Weights of a small transformer language model: 8 layers, no biases in attention or MLP.
MLP neurons of a small language model. Each row is named by its layer, matrix (gate and up: input weights; down: output weights) and neuron, and shows model dimensions 48-143. Each number is 128 + 32 x the weight over its row's rms, rounded and kept within 0 to 255. Numbers have three digits each. A neuron's up and down rows have the sign that makes its largest values positive.
A block is one neuron, or neurons of one layer that tend to fire together. After each block is what it responds to, as a language model described it from the Wikipedia text at the highest values.

L2.gate221:162129121084158213168099162182131203118106106076172151154087158136114119132141137114119111136157107131116124180095088076163057141110174191089122103143130118143084120128104161186127138183125141086162140127091099121125177105147145151124138184100072125078144152116171092112094193163080115170
L2.up221:163057069099116185131051136141135134141111114114108131115102145122165074127181128064121106147087104128156130152121135116161093077147114134112138053122165088092132163061147214128157131138174108135159112141158183132138135066110102143133139187114090109186195072139120166134090087132112090188
L2.down221:158144145099111120127096157130152122094098137186047148123131075105105153124117212066123082120109103160090139129154134173142061156191111146163091139082155124135144124139157119133144154171130135110138101120185160158095139114113098126108099110123131150105192168166139146123180122146151056149
L2.gate250:077160143164167161090103101113106153164145139118134143127122108070113096103131185152177109085098117084143203113189151109144091068169174158175152125109148123125112112093145162140100105147133134086192150131114120167174102211088164135093132170134097101079120126080166096171121157143104126137
L2.up250:110115144141142102088096142112192140057127208117135154109134104096147086072135179129164097119147132099115152128110177149108142118142175075166149096162132124136143214114124128093140115153184144084097110112101150154117042165065167168092145078111101163145061162117206100125136140114153143154
L2.down250:128169117155154136113143123145153134073178142085168114148086135131124084155122099144182149138108137160097136099091095148066072102174087089108192176135169145158211102102113128080153142131144165056105110091108085180089115142104166162091195090058164170157170166112138125106141114169137096122
L2.gate308:124149160127153112176104162078122128137112154129127123178158089116110135109096098155071158102088154144084142108073092150210056098158143153127150167121144113183101124162110145054147091059107081069093142110110207055116124150120173184070181158171086155138158077158108116106183115180145148127
L2.up308:188115156150169121130123180150120117117142165145182148102152123151195116162122163176070131104158147132064163100171114147127144084144133169145151165100200131193130165141134154134118126155145133139091170074132143077162144102170140181117122143146082047115074098142163059151168054133148109070
L2.down308:083122127189144156130116159087133104097198156186134129089131142121176077149168164154086180111172147119095152191113134096139158149133123103143117160093184141135124117133084158142140174138090090140089069107151093134108149163138085151109080114186124103128161126134152131170109166126066142101
L2.gate581:157172134168130193124124109070064125169129144114117161163143131144088095142114145170176158142119138118169122155116129200138092129122139126155120105127197085130067146134160083161123204169106137183168095097090183120105087154130135094156103143070099115091088168127154051088123042154057096063
L2.up581:122172182120113182136160138138065093156131083092163131137163199155121136124145085109125121152117082201162179136131146150132183159162163118124090117118110153099094132059165158107116141153199153167096182125176128190121146121139113188136047164154108158120138146102161174178088192084092153127
L2.down581:179121135121164142113139111196157143147102125138108154144124123226123160120139146142175119131148140119144130082149173096096118059065117185117085117118141169164071151101167082114160060111160113080126105142148145144142142117151101118133119122177147146124099122096150131049160155154148107151
Closing == or === markers of wiki section headings (History, Early life, Track listing), plus table-cell spaces and early words after headings.

L3.gate410:138135118189134118162136201117139183130146113109100129139129164081083129135157137081077081118133098136110149171131131137133133134055125130111121117120115087104156122100106134137130118134097227109095117134179156152124073092133050207151059169159107178123124136104121155123130118092111076118
L3.up410:145126177215169060177090124108131071139148106081127142123127131143138157120148117120100099130082132115116109174126126107116109141132092115147107157078037110100126095064087102128142134152115159134134118221137178145114082133187136189138114111164071148200114080103145129100137103131143075124
L3.down410:138103135000191134179141125074146095127142115147118102147138183129181139083103139170095092131131077085135132143159166144133142104139100183166131153086151146085192143100112160091077105128128136024090116190123096145099130134099146156122083163132159114153149144112126174117095068119183165121
Closing == or === of Wikipedia section headings like History, Early life, Discography, plus line breaks ending paragraphs or list items.

L3.gate32:209105179103164086130037158091184153141097143150181087087145128153119096138159148100116108142145104123137135077147123155213130154141161089124120086114122114083093081136087058154109182121104096125116105072127164126124119103137217128144158150128145104133123098112149166104134144112109107151
L3.up32:159156122099126144094116107117100089076156122075074146139128175069106123134138122134140117141110142159082128171174129086152152152180083154144125162144134109110084199151100116124142099114086097118166116162102149140130101099139114116057128123133080137129117150069136106080122115159139088080
L3.down32:067068156069066121142127181102167111178138112175103100107100136070158123129130164118117115135115161134155108111092151132106105177109129074166140117208175096133092183106055204112152177077147156104146072147129123197111090137136137084147147148143102161123158120149165180128114088196091125152
The token right after a full name ends, mostly is/was in an article's opening sentence (Great Adventure is), plus table | or commas after names.

L3.gate495:134135112146071141178099168136162116179193103166159094113109162200133098134147088127152130118123086152130120160114150125109069094124150088076134160079163166124123073136108128075175158071022131079141100164062087115083153134140141109142090142169112090149099163108103153134138188089103139117
L3.up495:084116098085174177061142165119170124064110149150087113110148097129097159137157113138192156152139087139091123187138181124205122085165146124135154135178092137177082118132174086122143146116135106110175089122118191147120165106110093122080115180088138155137118093074113176150162148083112090170
L3.down495:112189121106197082093111114092128097146194136085120102117115099105090116107119157090105131132122102147146132129085179131176111145075103126142116163127144106184121104098148210124083099196140118120164136100130129132108125154193089164139092187119154130101090145129100075119029147101155106121
Fires on the word right after a preposition: which in relative clauses (in which, on which) and the space before a year or number (in 1926, on 16).

L2.gate31:170139135149122157158117078125134128190067131084203142134191098121116102180122133136176098073100160059141145161102164152148092124110130141154102045146077103153124131166187137162076113096147135091119148157089184072135103103132103131176157136141079089094159161149170117155157091057070089126
L2.up31:142156143174127126077153117145105145171138153143128101165179138132127135179153119116190120120079152107124168137151096126127164160148083160094133087139126139158103146075125101138106107091071163179102113117109168130114121146163131143171119076166142154140113112097135136154112154131176188148
L2.down31:112109141054138175093124232133122098150153115095148138078110119123127145121179126117081163098130101096133138096091088119155142162126172148157148136154129061139144133082123069099143107115240100129120129153134133165109113146079169075124178137090153084135074142169159086153099136120152121140
L2.gate98:097131214135115118060145114108129165134109147140138155176114113113124122130208053167110137106142133148129105036168154049139082152128118155169173105171063081160119069150125112184090172137141115129117166061133102129118177131155123122095113156036175118154095101136158094140213143168102157106
L2.up98:142149137096122149183139113151099107102109139117138063217121115108089062129139143148054155102109148106173075137150109116138150184194105130147160076133117128105150075116117115165179159137083177169088145125119116115112089125114084092130108093108160173095106151140150147150113111167095121103
L2.down98:149059134088156161124120151166174100098155162127136129109110094126062125096073142115134058121127179125133138127135102116091131111118115161098127077123142154121180131153101136170140051142000088127131137127184138065146114130124079160132124137149090089085113080122171106171099066167159103106
L2.gate289:170107122144208152092101069169181122143141193124150151184128117128078123073102106119126116093158150117150149125093155144144139174112119126107118100153118169127143100082178144074174203100117149111121128059167142115116141124129153146093114144116111137171126124186164116175075129170142112149
L2.up289:146115130155141168086157173109086193145102104107131130132105086137121123129086133075108158092091037159109140146137134157195080140141164126132124158163084119096197102025171153192158137099090059139130145072128085144073099131147099060107103092093147141118092081157101147145140137047057163126
L2.down289:115104162124173119151119144169131139137142170150156171142181122097128164124178144103136166089079097054095113138108168163117177086160180081151109100189123193081141123069123130134146122078132089153176126121200090098109092111135146154167143120141156166137124093132181113134136141176155107122
L2.gate499:071139103124092143149155100123114187058129147107112088174144132139124111127149127117126106143106097107170088146130108095104164150101120176136110152109094135092109141144102155144136103166122157211063113121140168136150096158064148131228154136084137079171045091117103112133140080198119133124
L2.up499:086181104168148155126081118133115163100089141197114118116117117131102132107126129101183136150107068138165174083144152113137104132168127099149192104169173057077155146122155206139067069187096147088127128106182095093139081166123130116168156076143093080169119123130065154119160119093105115130
L2.down499:123069144098102093144141202135117064128137137120127120151113083097122034093140156168122141114139096143101135118085098113164173083109139141152119137162144162182145113068065094148130118114114123097116134128067163105152123073095053151166122129084139117138156100153178114156129110155154126062
Hyphens, en dashes and apostrophes joining two parts of a name or compound, as in Market-Garden, play-offs, Mexico–United States, Andy's.

L2.gate15:128107107087091101137136099097174113148158114181123112097087095107094129144146147106118119068148097111164180115175159112164188083148093092138116102104146139119109127113129118111116109173116121165080102183120087200166171144109117082097145120107093121162167103118113119055169108117135106098
L2.up15:141093103123107155093129107077137109120182177159147145081135111180020156138123122075144165118119121128088124104154172130129120117174185129116120162116140067103134158129192148143116082109139102136196106160127093167152106107110181127139189106175140162143205107138134148116125173136147176157
L2.down15:121153129170104166152104131162184093135103104138119106132173143173190087143109183134138183122124079168111135187124131090100138120101157112112119086076128121177155120151119126124185152165121132089139124135163170109129184102171125071130068159100117112114121127159121165094129048090061120049
L2.gate299:133108122093064115131158134152070198170113129091077135133129141126107076123097120113121102131136144132142148116158165168130074077125122163139111132129188174144086165080094132111184137123149170161173099119170071219069170142192124100033054138088094108137109187117183189165115121124143132121
L2.up299:171124120087125102107119116113101121124140144168153225138131144114173104139204134176113153125124168133197152110182148154124115156116080128137118071073132110170090102142097156111129129125114106181154153074114150181164117147088152158176161131160139129146141182139070151107170146144100182100
L2.down299:140168125106096145154081164127098118115098087153153087115115113070109123154133143134132132131119115170121119095117129191095109170146216132098162135152173141133073120092151098128105091136155121148102149114151128133104086095156130145128091111145143123156136147135074105131101129127157132144
L2.gate566:098044071142151148183072134106180105142170131139090110162114080144104118122161090120108144184084109144096164113109121102168106164154102163137122132210099118083042170082115126159203113139133195093157109075182107175122061159084174117060083145142102128137117114105107135096116098124150106142
L2.up566:113085107155100105080080144172179124176124123116113112130144111137143162054131125094165148108187112050173129071148134110115119164110088104090107151132159094137118139095060119112048116149108091147148165169155160142078126154148100153079143119134135199111148133155186115156133154100120152109
L2.down566:143113131114120126076138163133176121111109205104211117116152091106158157170121125124162135128149149065156153091154131123116155135126155090106116181129136100113129091139078143131085164113084090145146177168147152147129122150208070140085162084137124186115140136196110164141165197112129158125
L2.gate778:199114194150134180109143107091116068178106075072143081107156102123121101128146087121190126118090137123132118068111084106127123110062114114145149136138111086101108100173090167193148123118156110086122142119153132128133064143134146137130173099114083158172103166139073124111129152109155159134
L2.up778:118143124130156119126127105098149159162144061126158130085084143138092122101088132147134132099131166148126213172119203117120138104085116121123156109112177168132091057153121114108103127182128160111108181146132128160125102129155111080120139127116156091118181106052144129138148184154095091120
L2.down778:096089100171118106160174161126143200075165184152131156102056143090151137126166166095137162096145091114130105161138105130149156148143148056187097065117076095061162135147134127166172148113122163143150144135122099160128152127140108164129136183097132155121085136133107161125146073115155053172
Mostly the space token before a year or date in biographies, as in born in 1908 or In 1964, and "of" in son of.

L4.gate261:165123129080149129178077173142178091162063099144107124134167124120148136175099066106127149108091146101118100134118082108147119123123112139031090130148135152129144123154153112129100099116142099142151092150167175080103099162154161117168051179184051141191109112108140155149162157139131118098
L4.up261:112140103093118123099113159147126094091048120144092107180150137123130071088169111198165139127082113101114139119103134122207067134127181071157092092181060142139143173124175123151111143092126120083121141166178149103125075150044178122159089172104104108154169146111127157097163139114101124100
L4.down261:120131119026144134226208099130153116108096134147120148150137092113137158105081124186133135092166136137128096103130148103156144172155102115072090157147166157085099098204119117038124068160098181140173135125114099119148098084166146071149150170185102160136131107110145093087131127126098107100
L4.gate387:108123112123104041166098095090106054155200121134131131112152122128155109085119112180099159086126124101056172145162171114133121129160144128082047147140091148091149232113136144161159122114150155177085115111118116125134138073103086115138110128149098168133207131111117130117125166134117161117
L4.up387:097162162125093115185136157132172144094056086169124123132147123047114107050129148120144105155068120096100164116152103156134138122112107069098155163153077115128121100150139087108145136124126106152111121207142118108116108080131140091144145156132061142157192134085126122122129142090131156115
L4.down387:110116068000138095158145094171112154112141193143176126133149111082103170163171148182144118084115185116067148120160167124107095137177117112181124162156169109071159182100120175118120094174155158158110146107086074120175134149131150150178117101122078111125222163121084131118109152093185147114
L4.gate459:131152165103113146151095143116157133131157109113102148112084144093066052112127150062143221094104141079166160099113116136167085177189121129083129130154092181171072143134123146147136107156156140129123073111134151128143121128134149110171148152103091180116117133219060134174124122137144116121
L4.up459:100207123090122124120132121119156163127206108124159119145164080144178093168146119158075111121145091161140104196051122123135146121166098143111138127146029148067128100136153186163151089144123143148183091073087149137115132094131188088149081074086091116093114134123132146154155202087127152100
L4.down459:115181063083159117180118133175180089132123127112145145100126091120102088115159121169150172098123054146156100169118115113171172147153120170083130106098132160108142129204125149113105112151098180136174100127140111170127166114099144064159129140100124104132118083123127152153142151088139187088
L4.gate725:138141137088100086084136168164153115088121112070150141101156113106132117192085081128104167151158065079089105082128149087148143081100092161107085086104090109127106107132147041110170119161130104124106126135132115137122129166153188093133125174103121169111117079127118085093134122120106170089
L4.up725:037143110157072077143135136134206128081160135107071125141128142110153159192104133122149150135125130100177072061123153131206059116127122125076066058128106091125143062126156086017077128101108081120134116100150097176082075119155159135123130154130136073115147117125101091118144139144110129132
L4.down725:096075104122092119154127117104101160053155074131203162105161096142104188197098081145151134097138066100101139131110128201067161058119134162117126066121085116166158113123144100131126068148126111188114097116129158075061186144117123124119123085139122208158171071102128102094113131125114138193
Fires on determiners like a, an, A, any, every, first, only that open a noun phrase, often at sentence starts or after is/was.

L4.gate109:067121120074103171112125113149064087111095105157145139083116169106040137175141096092130095116139140111168108212114075078164107160172124111098126155135141128114172116082108084104101080153085202086105066143153043132141126144180071124118123140139118122110036085115135146053207062154110096102
L4.up109:112149087090132095083201093122150096103138082144159107109159136133093112143171152124128175129121098122113166207160154097183173161192126132146086123109115135133180157122176056099126194172097165103087102117204098131129106122120114122163087089156140143161083097144109163100122093123130092129
L4.down109:117081161056131164119141122170170148152131131122065119182105197090129179082105111139128153132111110139072151122125072096106104102086167108081126120114131155102067139087142118154086112185172124117110144099119077156094128107095115113159083118150167126144089146134157092099174150122137091115
L4.gate152:112096127115082088145124122146110151117153127158073091120121154114046113118103103101168124078127104158049167089023165115147132089083125167184105146113167158115150224115199145127075194150146070125111117159107168100115146154155060141108080183122134100145091125130108120095142084166157146118
L4.up152:179175167175104112126104120122119075104116157134099161131169149158121165058182139079171114139119051160159166114151108118170140155146143128137112153158110104156160088144134142153118147122139172129074164174119153143147144162153098108114145118106087184148168130100139076111116121100122153150
L4.down152:082062196010125148148144124070091114110177144117105089102143121176058132163123091124103177125106095082046079130093152116093123134152153132140113128097183167128127145117140162220113145142096126133109132071083179170141104101158103091103131102144172139181148124155125120121119103092094152130
L4.gate302:216110130210165116136104125161109113141132160127170120104087130093122140103090185134131127150134160142076154129153131090128130142072106116149101185122148071062168232083118145150100016086116151117121144111149118190153110176199148108077136129115113189115146121145119103065123119120103059146
L4.up302:152094154132146163093169149119094131126174108134138110105190163109130114118154168130149104042080127084090067094112129089143083161136127194160122172148178169121184147094099120167066160139108076142143152140187111168105117156125105119180131176176079147116133141178134109095127180131065146121
L4.down302:200164148124132128137071113177098166111152118110128135146157122200138143147129133166096092161127121113137114122126122175138132156118106085129169185151156153092162081028121133153125103144080099101147117158144122210139115160125094110101120077108118223171141108066153088090151121101148176125
L4.gate349:149102141180167140095134102069075140180103093120151130111110137087125165157138116066178195105126099139121148127158131089186095124107133164034114167117187132116117102135182073109097124201094106118199112137161047125146168199118125112098063144126072153133096093132115135137138138120077146167
L4.up349:157074076191122158179164110097120151138100140109167120080122182110129088169096139123116158149153122102080077198132131049138082121042159198070106211095110124111108130108138117142129080116094139146167100139122079162125166140118131088131084212188096140122121105116077096121113110134098123154
L4.down349:168029090000140127158165121126150164182079138140131121129138161150097096174101123117086146149136121127084077152124147119139128144072132160117091149089075122099130157094122149136130113097086117175143122135142125164114168147119151115145089179179125149123118110109114125101103096071141099148
Closing == or === of wiki section headings, such as ==History== or ===Singles===, and newlines ending a sentence or table row.

L4.gate231:172154175172141086087154078169161150182154140151064124072112144122083112133170133122131182112126161088157152149108107100087123102152109077145158138114091142072135173107090103132142149123106117140126127131144117129126130110090120134135160119113121151139122118113241123111155158117126119159
L4.up231:157133083088179078102213139123081182121169122156162155080164104064125129140116163121171160174103137106129179121131148099096154130084129139157131177109080052108066118112117130157165102143154140142120171105148110111092097119131100113167141177116114114121149133137101107160146102079168151139
L4.down231:120144074151118075155132128108127140146068109135127121082086084152114120114111176152132085095089097067094102156091186089103127141156189144119175033158131136141069095170131097091073176092113113166102097088158159144078139096141127077147112133119144120037094202152141181071113151136081123063
L4.gate353:110128157126142131158159098107083112185129170120100237117088133121081111056151183149146168122093078152235118119058152115165125080113114118140166157148124153096148128144170088186124119088139125141112102082135098151041111151141157173098057111111152132107103133144106092149169124121081173124
L4.up353:156131118117162110110128146154152134098139125133093116129162057171046158126181186154160138137110099163113111106196112074157154077109092148076114113145147128105122107042150128094145143083135152151198095214151106140110126114128131084111147149117150124117124144138134103103181124174177185148
L4.down353:144171126115096146114193019150111096134160132150102149157093140100109133103173135165111137093122132128130110081126179055121138113159196151151133151078122172125144150090132051151132095133152076130111086101139098142145102138155116130115147078132094163065104115146165177090105129138158131130
L4.gate485:163082156220116087120134128126166128137097105144159143092127105138072177117142152096069153189083130130157157166153104141196100109104089147140113092159104155141122120134171112139120139162085072119076107092115123144106065170140121095155131161094156067134071139095130164115067110096160153147
L4.up485:214087175141131126090138119136108164160115080140117130137182116123079129080136180088117122109094134079143107088128110149119159199081150066177093085134102180097073119118163149109131094103100061114105138124157144137090089163182105128142093130134162159153120099220160049133132144166066099150
L4.down485:167103125065141081153151106106132101120154175145126155099134128122118130090141155096154115136144098120132110127182091057109119085101125100128160187134168134121127059228132093095098106151075138187142126116113085158142075148154113124128174124147107114177168159073125106105144164129125138115
L4.gate769:194131119218161136087108062104113109161116055137107154172099152112168118082159116102166100107111124090117142076114155106075109174123137158151083165107111122136116110126124056125088179061130122169108101119096161151162119178132132082067140149152082151075096124136115163182081095067143167147
L4.up769:144081145172160160140180107173138099133206143177180125136115085174093120148126159054074154092137116091178133087118192151120146122104128145146130139101121146129135072069173143191089133126114133153115138078091123069096156180079122092149135107115114164134048170124152126094129121104136151157
L4.down769:182194118103157139134127100083078104115111136115064186139108122143110151140095105143106155172107124077073132127104136108117135129151095164162120084137095152153123153150084111153125125082147099193130144154172138206137125150149153076165111110104066148123149139098238109124201159112145107109
Hyphens and en dashes joining two names or words into a compound, like Allegheny-Bellevue, Mexico–United States, and medium-sized. Also fires on year ranges like 1992–93 and on == heading marks.

L3.gate714:149156154080098123089177090183119147134125116112105091184145151114193100109057159132154156131063085062103098136111100103131111111140127152154103129071123143161108107124159158169111151159090125115151144084150101125118104148132098115146178115105191138183072104096153106220153156095141142103
L3.up714:143077175108109166122110102103092134140189134101113165142128084121065094074123118103119109169108137146160137127081119129152169122126085151142131130156098152091163123149168090222122149077144141106117151114174139153160138100094152168078166176139155100067087149168107090131135104084161084052
L3.down714:165123132039139106098075144121118105153121109128106149182108157123022191108069142134110138161161148149101157142196197160101127124133152131133162163179110156047140146098128157114157115128122153135155175065163128166130105170098101130133114146134147099063121166098135133089154107162140118075
Hyphens and dashes inside compounds after a first element, as in Dwarf-folk, state-law, jazz-influenced; also table pipes and name parts.

L4.gate53:183118083155119162103069105142156116170112099159098101139115108142105118120129146182168108151151110070093150118123100171158157144088180175185147106149136081103102082119126124130113146106083089095085128056119127129155103187107103078181147070111118114193131111116107108124185124170137146153
L4.up53:135139077127100197098101072123137144133149185082101122162099155138069170144129138137132169184142109113175174082140118116131099121145079125111160102053144071132109187127095117148194153160105094149076148122172132102112106125119157149132154147105127081220124195150109135107168101116102070081
L4.down53:113120170218086162133157100154158156139108160057096146160110146150093113172089124164129166174128121075186097109084132089112109109115126136131137131142125140081135162165119130195190117136084101153118134107115081137145144109182122073154148134138128068172142159133132113095112131147148078128
L4.gate110:094078127086099092136117109133125130144102120128120129186169139060103158089145114053120150161159107169127159073168113142126117105143144131137162108168113170127120209128164156089085116111079157143122145121088109171099186103166140115135139157137162059129081166157094048129134106112123072096
L4.up110:126126134193090171132063118152149122129120116163102177149089178110107101073132173140133143129090121093135087103078144110166132123146037113146144094183195145110090168129116146112070096147126145083126153134133148124113158102162084065151172149162112131144141113118121169149123167166116117134
L4.down110:089132111169120122101137147126104143113156108149129095076183125076087090138104156126133130152158112176143175101143132146153116163165166106171109107120166092211149063156129165105077145109139105150120120168153138114142150113105121132111145159118131165104109121182121036117185114111131128085
L4.gate264:148088121224172093092101142201162126154124156169100127154106177134102117121101082166084160169162097127156106153126173202164165121113117147109117105127141112104110188129124113144137161141109141169111175119147088179153122105175097189094142108090088111134103116174139141060119124118086145116
L4.up264:134111103156113137106156105098101171160097132181132114120139139171126116081145139063167126137159145073142138113106099103113160095160176170208141115153186135172115123113081138121120076094151099171093126151127080185127101170137169113086093094089143090145089133172135077128113178125064055080
L4.down264:135155129144059141138109152094103204148109129216106119090116149118112117161088158093135129103196108116111163106115148137110172133121135103153119115184127147138168120081078149156119113093120148145065132180100137122176122109141179131128115112095160141142143167108122116061168139097114029121
L4.gate510:167149147134144151164104060122113137186088161161057161134164189167205107160124121090119119203163072112074073162141115138133128127142145149189155131103081145162053141152195086125107115166137139089107128140124074136124108178131092085135167160126007107112138148167094132189172124159092056149
L4.up510:206139125133087074107151121116103113182112176142107122164141110075131171150156087134105148146170101107141124160084081134163177131106114146126133204135155110144035182155143146133167081147127178120133133164152141114165144123120104154066064165135143172179127118148150097114105165063190126126
L4.down510:154135108091072135129086153115080108134130144137090178186168136128143106096112147173141080073154097111146168082102140101100138114059142213184133070146131115123114096169162195106101132145148123075181211141100086132125106127121144137075023155174138107172086110105147129092137140119060118125
The space or first digit right before a four-digit year, after a month, day or "in", e.g. "12 August 1675", "in 2019", "1999".